MLP neurons of a small language model. Each row is named by its layer, matrix (up: input weights) and neuron, and shows model dimensions 96-351. Each number is 128 + 24 x the weight over its row's rms, rounded and kept within 0 to 255. Numbers have three digits each.
After each neuron's rows, "fires on" lists the tokens most often at its 100 highest values on Wikipedia text that the model never trained on; "fires in" lists the words (lower case) most often at its 100 highest values on Wikipedia text that the model never trained on. A number after a token or word is its count.

L5.up198:121135120069130132104137167099113124115120149128142137115126126118099139136098098135130121149174144124140151137094135124108116130115127152189160148129147144129099155145079128137110124162134126138156130136151128110150160152108150112105135088177152126116134113134167107122091105118144135151154181096136090101123143136097110139166176158097101111131146105170105146118129144098136114099121158133167112148100143090118154122138101087121159126164169107143145141141111142103153145178114116122128136090121137141112152087120171137156096160074153115159117115129121115143126115140133180097150150123145089114155192110135109100153169116112119108133149095140147135111113125159164117170107137124106104151097139100125115124123117100122142091130126104110117158144125156132138138132119061
fires on: " after" 19, " as" 14, " when" 10, " following" 9, " result" 7, " with" 7
fires in: "after" 19, "as" 14, "following" 10, "when" 10, "with" 9, "result" 7

L3.up970:144145137165153142098132121133119100090114104173152136130054167141132150181111131132140107113142147135180107149104142107132147099122166101116124116100158117103126141094120139150065152120164106104098121137144107127114161149116129109089126139140154105066164132131090168155105117125130140153142145145135164172178136104130135117140136159137099105125145146145109172187129116129156128110173154135124107154134108108131142090124153142145160134166145100113083078169091153115089069103126110108132078126143117149108137174102066111103108140109122095112121160118133128138125115102100122168133134104164157162118144118143174144129103083094163113108172126112097123118118135109173123144129118094150103153116163135155125149106120092113134099129156091141136145133155141137102155163159168
fires on: " later" 27, " G" 12, "il" 9, " Gold" 9, " early" 9, " previous" 4
fires in: "later" 27, "early" 9, "goes" 9, "gold" 8, "previous" 4

L4.up809:124121119162125097120125103106145123122102121152129143104085110102171125113124140118135142100175158116168124167152103121139145107133108127083161097126131138168128151152107107137078132110162147139142139145106124118111102130084155094126148143152129106102138117111076144167071111110147150123157100132132109128138158126106132138147162135164181129116140121132089139151139127114141114092099131113125108147124146111133154129123096133146151084155140080157123135130121157095126133085113162168172125187148123156134132110146147193097130123120082167159087124127087141121133153110111114114134139117163175121137119105149154128147113091119100148118154149098104150139133140140112138109141109114146138133137113119104113143078137117110111119153153138125130159176123129109153098102135087
fires on: " early" 24, " original" 7, "Early" 6, " began" 6, " later" 6, " Early" 5
fires in: "early" 35, "original" 10, "later" 7, "began" 6

L3.up203:136132140120127142126136147135114121132125149162132130128165126084169086063135114131114127101179115135131148116135154130140138127119172105084137103139132113118128099141127136184079108160159132158099096102120096116096113131131116118127137133111169145161113120144127123101115118143127117143171122133106163157113137168072117129120143128136112085146150122118185110164093127081148112106104148141146157139066104117144109153134103124130142104147161158106124144151159106083115141149156093158157135147105178076113140084114133094118134122140136152096126131146111127124099145152135160132136061117089152139142160145105100109144140108137110087133149150079142086153146138131138118144128087095166113092120157152126119148153146127104139094142146128123160121088129147091132103071158111
fires on: " did" 24, " first" 16, " had" 13, " originally" 6
fires in: "did" 24, "first" 19, "had" 13, "originally" 7

L5.up1460:110111168077150103154104149122088113177139130135077122106144108129090121136066167125153080151139121154115112154094161150102098138104161105141127147151151156096140158117112147106129151108115117143157169133138146144109146128124142098142127137144169125166150100133095147113158108099113130140146142145121155116127163134163113153118140107118117112121134115149078125135110166123133111136131151162156162130154106120094124093138100103109102163110145180135138136173151140140179122124130093184130135104127159151146126092122103088159126128089176132112129152108138170119138170135162145106097155132112100088144127132153099117109154150126122144117137093138168119115081146138146105167117088140093087144123116091104111075167109095113133135118096165117140136123144152175124147133151134
fires on: " while" 16, " by" 12, " where" 11, " that" 7, " when" 7, " after" 6
fires in: "while" 16, "by" 12, "where" 11, "that" 7, "when" 7, "after" 6

L3.up618:146159179124127145132114137170086125139112155102141151090141146147124111121137143112124109123145117140147141105112150149133123108133084141137097135121121145141157103149100157139156196118130126127093110104143114139169120123140132131142105110126121122123127103148152131119165129097131128144143091159116132097106150115144104133114102177130118128125145113128094184114116098156124087124104152064099125111150159154077129145129075177195161124119099114140133141130116117168182120116156140117170135108126160131135161191128150140100129140124123098125136153129112126124134141140146102107101144153099149116115161121143100133136128118115172145107137090118145121096085158065140094094160114162148168127148103089165128137102082105138155141137056150130147089088183109127160096090121093
fires on: " No" 30, " no" 15, " without" 12, " armed" 5, " as" 5, " v" 4
fires in: "no" 43, "without" 12, "armed" 5, "as" 5

L3.up1281:120132143133132193135149121081164143142113137146155114152125130154115168134156083121118170103141100117100133142111136095079136145136146089128137101198092136120136154114118127171121146129140089170074101131140109116109103114117135104095139091111109146104131122099159091107092112128134115126125129119128171126108122154072136145112095096173152109144152143102152135139108180129144135105133127118151168122130170111113126147075081105115158141137170136123142158117176173157132123158157134137130153140144165140181170097127088112102124094094099079121121100114117148142129110151126179149131104120112120161127123142125112112158158131101175134127099083100110141117153135141174144128139108088123075125120133117147111124133124126134149113089158111118143108139157172099122095098114067
fires on: " first" 38, " First" 26, " so" 9, " Pro" 8, " originally" 6, " Bre" 4
fires in: "first" 65, "originally" 6, "so" 5, "soils" 4

L4.up72:141117154131130151133141126153143140121135168130107130085122134161074159161147127125110159105166119123104119111104103100146146127125144119096102145140098125133154133087090111142114143135124099159125124115133109131157171141112126161105106194161090121078096120104115155141135091133111117123113117128103121103166146137115125116074126147166134198106102165112161148139125141181147117143121113109120146090174139149156177144137153128143168098133153144115126124153138106116108072121107117129124179160156104114192130149138118152135159136124098100114136155087130101126145105160127094141144110137129126078106118135116131127128158153166146137149115095135123128087144087073111176134118137117141126129130177115150138167160112124065150139118144133103122134120086127129130115108121094
fires on: "The" 20, " The" 17, " My" 14, " Grand" 6, " my" 6
fires in: "the" 37, "my" 15, "your" 6, "new" 5, "grand" 4

L4.up1045:168108173125125136125135106105164113104181154138102145114131130092076156139139130173123148100152131116126110111112126077119158110089142070144147164117098205137120172110142097192151113146109168168095081140145085124137140132091160109127118160135151127132161142117124160160145111137149106133142162115118146114117133140129087099120135113093088131139146140129086163139120168110156119102163110087176129109134109096101146150154102135133182112133148148148125112145123126141139144113171106151117138145101117138100096093128093103119156177153101104117123161127140156102148154124102160150151136141147144113153109147152138092086148134154141142113113110123126114116096137096148135116102139151119149140163158145130143141133078143096140104137154108169155153155090169146103109135131152
fires on: " United" 25, " New" 18, " faced" 5, "″N" 5
fires in: "united" 27, "new" 17, "early" 6, "faced" 5, "n" 5